Part of a small language model's weights.
Size: 3 heads of 64, MLP 704 SwiGLU.
Training: a variant of Muon for these matrices, 11194 steps.
MLP neurons of a small language model. Each row is named by its layer, matrix (gate and up: input weights) and neuron, and shows model dimensions 0-255. Each number is 128 + 32 x the weight over its row's rms, rounded and kept within 0 to 255. Numbers have three digits each. A neuron's up and down rows have the sign that makes its largest values positive.
After each neuron's rows, "fires after" lists the tokens most often just before its 100 highest values on Wikipedia text that the model never trained on.

L4.gate619:123162138116069147105159143113072113150096103080087079070089122105123199169130155176170150073126115135176144072100128135112108127108128104169184148110165200116106149111097141127106135164106104152089183150172130101100061226101098074090109100146148154108162150150131112143181105119157083186142140150155150129133081135154137060128157129181152147096117097111152110106157070122144144066097111136131154111125112084146138075178116135143098171115127095110126188141140085115129153138172092103152114133138136164130124102130146151088140146078138110096189105120144187136146126180137121097166111099120139103103125114183160123178133149137150081181151161118106163120148078125130125104187151121152164085124140154167150148174043176150157110110070151119249143161173103140073159079126101
L4.up619:109164103134084141088128099165140086153152100057113099128144164094071133129119152126115129099134113126103182115176153105101108159123179113157118130100173180102162155148148161125147112114149106134133137156129140181131074115169078121107156110126122133095160126099133083113137099130127103211141154110106102092072102171109175104065170131160209147138158105121162085100170124139141130120135149173141166143123105121129237080182123131144083136110098134172097159146121132140161139119143136160131088155108108195155160077144167074162127134067133145130172180164132121097154124120128141181057100105146097105110089125211121106133090161096237106186153180149151116130094121041156092131114135155076160085134151182066165070094099134138115149097141164146160142124110154108088150070160106
fires after: ",", ".", " and", " that", ";", " the"

L7.gate400:176081157170182161167160188050183070094123147128101115154139087186100086113107121165173101148128087113150154084119179166154066131149116094142123129134086082102176141140101159089123097147092106130122176196155094196068063165137084127137165128207125161110134133138165087121107092145134105117120112098155066113076121097107109132129157146125173131067136139110150093130138080166115129151131147146136156141156102087112076139124080169137158204094119082106064120141099086132169132157125109110145157184115116124161149162108128094100169182146163145127108113097158098123101155136160127054193096138133147100152134075120121126129091140137122079129056083176064127108186158124128137094115200119136145102119089127121110109148129118125149058172101084141178111116090172069129122140142113
L7.up400:162175188152157207126215174149177057078179096135094165132172144156151135125099124132207103162136109130146148070140179109152165098077118134108144098152076140080146177142077164132190098131146102121110194165103112145099110138135182122198149131086099132120140155118151093078138137122103072130105126131118124150120145124154154124085136141060134147111133126133052151138160176147105109133159161110151134146109163100117141141166075144107171157095141167102141149106056116135172108207109122072184119144080163120145130135134072123134141073136135135097102159142143141122097153157118101117112074205104142099162108126103152110113134133133142089126172071168133119102161189105154079118131152077138170156144100127160148128192138062113187053089054110160117134137089110128136124152123127
fires after: " is", ",", " was", " a", "20"

L6.gate620:153107147150129128124151135170189184128157113132093151113104066149163175140102155084114126105161165119133138119109164127133096054155154170106157109150094119120143127082121098078098061119134132080124162145176111143115109179159151134171116124138060127109146161092079093097116134083138097108183087138184162147132142116126127170121109155159148147166122140136124112149131070161123096163130038109188165130171129206136087148087146089118124188056170093093025168128099089144109164151141138109160121124180104105094171132111126130110129100116172038131154134099147069139152126129144152109129064137121101216141119121097156136139128085052116102063153143105128150182127093093151155110136111067190134131077133106095148118106146085110165144169159106102094133120083186173098150100157115
L6.up620:133110153126135161126134089124124120172105069103143136160180153095117179146096122148085079194109135146167129136119107099161090141176145125113070120122120137044187109093121091129118142164060165086105150146094113125148154105075159137127105132091142112036132145122134174092185114104111079104149166156168129179063158126134145145111182135110138138149121143084104091131143127093100112149157145123133145179132118081149133091167093077129108222158112096098110112142092089160131173172112075118202159114185072107110142173106147061117120129105106156111052107130173142112109169067079142121101173140124147090115149077179187121095097095133066141149156133135133100116119204189139156106133151110141140172109125122126111081161147102128109176170099132079113131069055105162138168109095160
fires after: ")", " is", ",", "-", " was"

L2.gate280:109127115104145191168084070134136135145130091117130118150138083092155067117069154156140171118117106120173146175084059104121088103118136158178108121115044142068125121113123154172085082156089118148118157105099111199138106109159168131084107122118147145165182060131168144174136065063166075068192077119113094122097170129153139191095115103187163075159151147085161124077145134094179137163126128170121131163184128117094118165158146104138158118128143147145170171088103153123160104107145068166107109159143110052162118187130153118112090083076176149117127141115121180134133180066119093144097171147144089132128133163119106168157065107121131098086159084126179177073165150107079124151134111136135122121081149138154146156106144136140177175166143139082138123109132106130142136111164161
L2.up280:104116070086068163108071153109198163163115163117166082135139078101120128069131161140103152138151124120102151139135149098122174146110077072141206104092156093120076138073174202115181087183130050179104149157112115177111135130140144115162084175120138148135100116087161122213178113142164124101162087127062093140163165151147114139115130088174192159105157068091194122086149204113053128147113154187122198132131105109073129131144135133150155127134104162188153152159112101119113097164178107163138153172150173116143127135133142166081131155117160104121171107151162107149094141089146124114114141129086155126148114159112105121147057155105129137107105053139132164111132151098088163147117099094129127164143119112140104166084160107184167159161153155120126143129127140171131102126178163
fires after: " |\n", ",", "|"

L2.gate334:142117133126127091123158135161138137102159154124071108117075065121131137179118141136137112148160114109091098160159182078118146183101114099057096134172246135141147144109177144065110145118135154161155181107056137173106100122061129139140143210139159144182136100156178153128146111140121132129206106103146137151100122108124095091118138168060170144115092104130131126133145094090146116121151116149143107090145168132176110184137176097193170145207141086098135165128100178184139126134120139123143163131134104142065102103064112081156099141129173153155107100115122116147145177153174196072110129157118093078127138118157123095129090156134148106224168136117102103101095109143130069104141074090114172118133127086112090087134126119060130123111119153087205128165152163160145125162138115
L2.up334:091157088156124158161156136099133057099117154159140123133094115115145117141160170056173059121146148112084054115129115156126143132170147110083084112149151138106135157155130111079147158078163191124120105167120153117147145159118136138164118150069076096117105102097136177169128164111159140127165106108070149137182090137126124119115139153083116160143109061119130086145185098121153094136154120141145024127120121142095095122124180079077152118116147144113137155089089079145121190176141169158136154120122141170038119130147201157123179113163123131203092137148132151128019119169120152168122165138127101123117128119051126059144117103112084140093109146138106116127143112109162083150089129122170170119150132139045177089119218068113125086092112167139144136144122090126153092133141132
fires after: " v", " A", " St", " vs", " W"

L2.gate478:152151149163130107157143103146135128116185083179126107171170094144158136165126162123134064181108122077124184110082174114082138081182104045149133092183130116097091161134091157053092112176158100148126139182142130073093156094128058154141119111106115115087140135136164117161169144115158122083116113144165146146128142177169077160159164094167091083126094078121120185103141145139146088131127136178125171122118125095106158181152074152110087166140140132123078136125143114136125147131112079102180126052178090111107149161123159143121154132182160142139136138120137119114073134161076142115142151093150128130175139145088122116150184103126177114146164117120105058129103071181135135120106125091141118062166139208122100085098092090137115192093127158161097159082143128141078059107174210
L2.up478:095066106161166126134097117135175122160192137183148105145087082140112198112097104130178115160118188136151104145089126143065153140174166142098109145109092125148125150095129141135088079146110145092107120123103118121075121130090159143075138159151118069128115122124168157160146103189176132116162155081119153143144110122146047130101135078085088078125072105104127152108109077081094089095203078141098139178127129113066127135184120149132142186151122114108180093111100104142142153077138122173149138160156114159139093071154129140103173095120075153165110119083129100104067160138110167056111083097119156102188111187198134109143128135176158119132163098132187134085184098183115107114081101157154172082167077123075116135134148155127169100162133182121185152113135133121071143144123163
fires after: " (", " \"", "-", " |", "\\"

L3.gate697:094132109156099085140095134185106133134060117116158048182142127112151129147154143134144114094152102136148141108111168175131137157082125064160144160072130097137159109132144148150071168179170154178129106110134140168081076110102146199110020107130161123129148105161086073153126163097147118117122116123088147107112097114177144122126122153111129100094130088115146145121094133106199118158164163194153095141076133146125163136122107116158185078127147146107134102125089175169109121112108147141055146172159075194154077106134128151121205116142122084073182116093120128186076129127141076140156160138083138087100110113193131163168116206135067056122189097142118152113092089072139130117093152110161111129141160159117137111142156103068188102109147084140161115169145119121126154160126171
L3.up697:175161135101132177050175081084132127128191093161157113130100157138130165098151109089087143095141148138166123143133128092133106056076129088099104179173083128095182116076156132179141154118095072096095211176138119080095099148174141095166173100114138122143117130110162109124158113130117128173104072171132108121175144140114082176117126095092156174090080155075137113080139185151116099093171105116103096127148107121088077063171156174087152116107166127131142141146135112075159111170124145157152106122072119112072131131119163139152137108146101190116071132094153081156184165130154077110115060141200153140153131155102169064085143141090161152176160180113106116111150080110188110092137137154104129148129106089176170138135131130114147149097114187201124143118146115113136119167149162
fires after: ".", " as", ","

L4.gate320:081130160103127121111132093070074128163089177122187101152134087110178076167098132132083119108110114153100114148123112155082122125000103048078101134096037114155126112168130122126149107177113065160124111120158144172045124136121081114139131119105145087150146156114172121157139094131134137113098109117126161104086111142140122141115114133170135140153130099129140130129140065144143099075106184147099104151105105112095145100085198109107104120105179132134185094169124166130146082101113164125185117094168137184165136110094162114113146091175114106073151178112203186111115120151061121088140181121136128100115112143158102154099204069098170079157126102118117098143108123111150058086153110126100149131193153098148135124170137109122150078115077126115141164167089125114169173084099121
L4.up320:127145158110074123117103098123133140148076158126185146160083093109148137112149144157111077123128071121161206101113123151088097145133111109175125119019112153150075104129160193165102185133150153131123138138128101121087159158082184158134119080101135147115131113096129158157122083172102111193182186107138132080132083113134160155149160097145161121163148074128146130097152074094141207121086137125170083130113077151112127100134146079080093124162127146114157130156157114146161053156166104094134107138101136149167166175156164124161140136117119118130106114059098147176160130146095125097121175139116104135134126131095036130145197158117179084158154149122116192191107095081098113077167146148122138121134158162088151184116130154140076098040118130112109150147069131102186168125160084
fires after: ".", ",", ".\n\n", " that", ";"

L4.gate307:136176184127137140154133121068105137144144157134135099105146110037119138134125150101062070133098150163138139126150099139115114096106100130174131175108181145090057185109135168146035063085079143119086131141138100090106075138090179119113094120136125141181166123132151128152137158124184125175109100127109138144162142123145201163149141119101143106039085184112166091032070123107148137147128100110149147148156139110106138111117130154140141164133137089153123093214115104157169136124191080193135130116138115120093158171121131138122097138200170131075095104147196124074100175110129094125223131108133101096122146119188122152092140100089135088151136144144117116075105110163145147120123143169156162081140088108080134183199150145113161120128100107122172113148163132132141116154182135
L4.up307:137119108099091164088099129132076147141095116168126130128137062186111161104100084114124062157127129118111143066114184121074132138152150048169167169089142122135114153142104112122070066180135130100154172127139107102109163110102061089089136154081117088170175136140128085150146141172187087138094165122121134079125104138130099170117123095146118137121096125133226109118145137108129099141163101208143149068074101102066093172152096132118130093096143150131150138148089110131107113146147133124188078125063156096156089157115195090142147117104139159123172130089088069136154131163167069072113165096121133142150185137128147093162124142168187117155142139162144113134160122130151182148173133143094158108108085126122185175095108093122143101089109147200084122215130073138099147180124132
fires after: ",", " ("

L6.gate43:132115192109152124094115185162172044079161154069113111100127141152130101150126186182149154141132096119169080138130154090108123106139165154120151116090086103077180140120125086118190158125141120146095121159174113201083144165092140109125137174155159143120164184155173197121156082095159117129125122121131069123134146139141130131169182113113124151123146070131105150072147115162127123084079092157155126171131209127128098134163168117162127125124107158131130166095124166120095183178145071118130091114131167079137089120126130107091100122098087136146117124107110164078120171071100119154172113156184126174140142084117218134121121179128136077098163053164146211156119177157135091139131157131162091105138110162075082085096123112134150070049122119161176107123104130096110068145125117
L6.up43:062079116090078141195140112130123115158115048094138160083170098098080073152174113120093154125184121152157073125128160148139159118151111171076123135159092098057108113091200117106149090132120095146099168120118175166077119128124134119112094128167119151092152130173090142124162183163168115115103137116084161119132141149161101210184112185137110145089115102173209135133153161127140139124099132172158133138142155148092125173172062139116077111144159097092166124167082215162094151112185137105160138141115113150191145114105162174097117166094165122131122144144161178142092108119098168140129146099102078112138113128113110064136121167182113104104077155151134163136075205093141145141109156114139089107076148156097113147153152145126119213129118149137152104141130098134062093092093164
fires after: " as", " is", " was", " a", " an"

L7.gate223:073105155170183169176078170118167163137118191138149119100152133177155159179171153153091158150134096149093173139107080085125151109099086087135111113148155122168157133157067149147162124155152146147111086156101128160123151127063161168146145132096092115123175132158132195130080081093112136106198153123105052108156101121151126094118119110148167110134147157090107080112126090143143143165114114139104124111151119117154085163144162088182139124116165054029140146116141163133181105177151077108123102098124145150132078174134128113192136139131120040116141111101084127172198137114135154124141093189143100104202101121127149187131123099140084105129161099134152147116139062107086087154066119096140160121080127099115082121085114102060109160116157112111115165074134120135135092099119045
L7.up223:112123151145137150132132121136131136075152127122120136086101183154154120144158098164105179105091210100190133168113152149091163118099068109115039122196160117110168085135168094196071065103088153131105134113078164194115187105118131170160104157146098127111150162144097128093137104119161116101157080159116165119139125128194148165102211069187139048181141149103089077167082141148080110147135190128100116134112151120145116161113165102166196162101162075130153119109148125171136107117149166114109124110130130143119127114119196192129079135101159139096127144119070160083173087144115151137158141125138166123178150130132164186093121138160128136122171131133075091125171128211076151175104150169186064113133110162111103119145106091122162139165151124122160141136077138137139124125152132
fires after: ")", " in", "\n\n", ",", " In"

L2.gate54:094107115146164164114159171035084128049124117139167122107158105133169108118069145088140078156173084133103158116082137106133106160095129082156171147134134119184166132149176143097141128129100180169125090188132157109096122139154170111126136113084217138125117165083181099136131121107117102128105158178173155114129196089123132122124091125123117117134133177043088193158135122108103145119144196135131118173118176135131136171136177132112160088144117142084164113133200112147156157116192168146105138126069161090133116112087076117121166104090110132065125147188125071124101134119166114175143164107099118179167201132142140097137114092091124121157138077169164112127175147050160039114084110113121133145125127138098122168129145095103141145120143149124162152123177119119153130230111132
L2.up54:114124109142152156119065131138032101142154107135155127139114105127150110106099131115101088111124086119138060018112070137074145126120143064128117088127189168112122164027081150095133136116120123184157130163174088150150201165091099088102166118085163083139109097165134118111104148054126137120104137148147187167119138104155131096181127185148191114164102148083147141137104148114102117044099065127167163137159160089176112114133116101167071122095115133105180146118131120137078168204142150138170107143146152135078120099116134163136142123151150100109147105186082125080158153104108106159139121181165109062099129117132096141115167105117100111107144159110161105108167149153118106132098159121104121137086197130095181106110154126131150135100083182180102099153082095129130149085081134
fires after: " T", " W", " A", " V", " PA"